Weights of a small transformer language model: 84M parameters.
MLP neurons of a small language model. Each row is named by its layer, matrix (down: output weights) and neuron, and shows model dimensions 448-639. Each number is 128 + 32 x the weight over its row's rms, rounded and kept within 0 to 255. Numbers have three digits each. A neuron's up and down rows have the sign that makes its largest values positive.
Before each neuron's rows, "raises" lists the tokens whose logits its output raises most directly, leaving later layers aside.

raises: "orph", "embers", "akers", "ma", "ploy"
L4.down670:115160169167154149130072182148242098125138138172147089087162063144113099129189094148143111110128140140190113068127080147117128119122093106069156064098182101176152100100166142147144117145114085153116134091104169205070117149109124111140074127146146094104117116121179164123122106128095068155116149079078139171107185098117103033164035120109224066119117130143120106071081124143077169097138121128228110136082106124164151103109123142085114172096140078121068090134114120083128106166177118151088169141155122198092058095072135155119108108121160112093130176098155133130124149162086143112

raises: " than", "here", " called", " known", "more"
L4.down1815:113152145031102175102148150150089157196076137102178070094150081086146144135166090096153117143117110114116115138153130180139136132106079101099153148135122133154149110114087144106076108074165137095227131114072162137177113155065090145120152086087136168150145146095179169149102155061091084058090092136136136179150166102114118117121145173125073078124141173141178085099132153124138087126153108131109121135157084086115117154140142168118154124069127176202162148169164115165156092150174068133139114100129124150154110151146111140160144123143077102151097099102099136123159117167103119124

raises: "aking", "aker", "akers", "ak", "vis"
L4.down1224:149061181138101140153114147141140109128154118107085155212089183139142152135104132064069076168187124145062220151113089180082064099129180190115137149178176112145128146144108155120112160200145143142148125130183089127085150124103108091167141117146115117113146139116150138162078137124126171102123135137119111083110112159053113098158111191140138176121148181049170095132128079159105062108100135148134182130121031091128111180044139097144116122066105144111174127125094096172121153131127084106214110134147081102190154125116185143172131166068143137141168079122101143101085108137192148083

raises: "ok", "oke", "om", "ken", "cc"
L4.down912:057143152114094129119164143200095104123137144087143145123120141103193119174101139097183159124116102143130161087081126162099177140130140103153098161076141086136122161168153091148106158148123135161116112123158145080105142135129085074122146088124169096143137080153129077176089147101102130100185149094148163140107116097082130138113131155147166146142112086150164086200154134132118112121118133132088127054159136152100120184114092139154162071127137094107111157141147132144130132122093099113139170138113096196148121095145200115119171150096164166137153136104154106149184160089176160144

raises: " own", " wife", " daughter", " ability", " first"
L4.down745:115118162142127079123046127046201156057138098132101075120142103224123125100109130102148158153070152157098130126119087140145129100180151149221121146137150129092058135112138087109154152151135140243114133170113162132153097114103153083118156123116110101099058133140088157124184118161146172107096123125170150103115087115132122146113166123150126169164145151165105133132098120167128125100149161107139177149106119164103165162191115216135128170121174160129077117155117099082122151049098125088131189142088112184123091096136137126138175146137091108170125129196126146146124135147132167157

raises: "lex", "ed", "osition", "lets", "led"
L4.down1531:108141175096120207165173125145043131082119095127163114119174128125136121141161127114143142096085083123113122145167074167082160069138160079154066079130166126080109108153138091134165089099170145109155144126155126134179105105062098106144121144152102118162101141147153097146169117128145163106131136123167168082154173133124144131076174104142189146149106062095076096117131148114100070142166097101145118110128100142173127146065074112079076128151200138118155104134116120135075100114116127123147138120139107141127157100140129125147152105139137145191155120145124096181093155129133101064

raises: "change", "com", "ch", "am", "l"
L4.down1540:102128117127076137138203074083107153107148071169156152163091145176088133144114133163086154175095073123147137066129144107142129111119091075145143068136110148112144077109150115169130187097120138113105169172139073127178164119157083159120054102127087118148163161075132158107149154104171113115096134202105144047097180188125119123098116101139082163124142118081109160160122113082145142145111147048062091129094070094134165121153170116108130108095135097093102087109147126116150180125120069127118086146145088129130140124172152152119125097177115110121130127140114087119139169143080119134

raises: "ress", "icts", "ict", "itionally", "iction"
L4.down871:113125232084106176095119110077107153106131083072064132150124121103164090125145128145152147106145074116132143067156169125052077106157128127152137126163166124143115135057077127170136077138153173042118147181168129159150106186092143111133108143142106162127122104169097123152147120154116113130130151146193124126081173115117107094139086060122154181045141106085099084131141069183097111147121095148087144155152123123134070133155155119161130163131099144174132110116124145117082155153129140069219101156151134154167085141043118126084124109091136151155117152137059074176098197140121136164

raises: " near", "wise", " away", " bene", " east"
L4.down1824:144174141142132091204109145132103087151152188128105116122135093139131037139116130110167153143134160140110118114168053171134075161100121186102153173110087102133139110148146080117096122144144155135141115117121058124186137127132111173229093140150084151103128100115137152162129125054123110155165112114138152091173117170110088150138116106105154082169051145105109117092133100126152141152156148164130152089119089096139125113093112180147108081122121171105181174169161131171211133171068173116119156142101099191152135168185106107142149118137071107141140165182136147144133090103083115123

raises: "ph", "ss", "ct", "ur", "rit"
L4.down1713:080125116136177140113135108149141089153192078150174114117140119209113076186101186142130125118120121096100090121133107132149128156124157173094122131093124099156207157043097100159128112131121117127082113093165145063114208118131105123083188170138069122093109106214097125061143119124147142059135152108161109133191088162118099152123161137124174167179146144160119143143102142086107073046096183177135137125146099094089095140169100109152118162144172109163111195151137176142109155086151168130118141115083064112227165130151131162162161174151117137136084109119137097095095167089079138142

raises: "mith", "aur", "hed", "pe", "leep"
L4.down1244:121101089119127148111157156126129152115138143124071151118095155125124135200222150148118127097158108102117121134166137102103086049167110148131134135090170154157152079080123067137103108089065160119142073109133098150120172126073133153155098162112106092128134094125162161108173046115120130070143150134163181093082117152165185143117115120131105065195128196096159187111135123161119192144160150099108120128151133146170120071067124104119134124178144079143061127143152134112167157105107111108155183094110101184149170143114116050065142152140099121149071135120097134129122204150083154127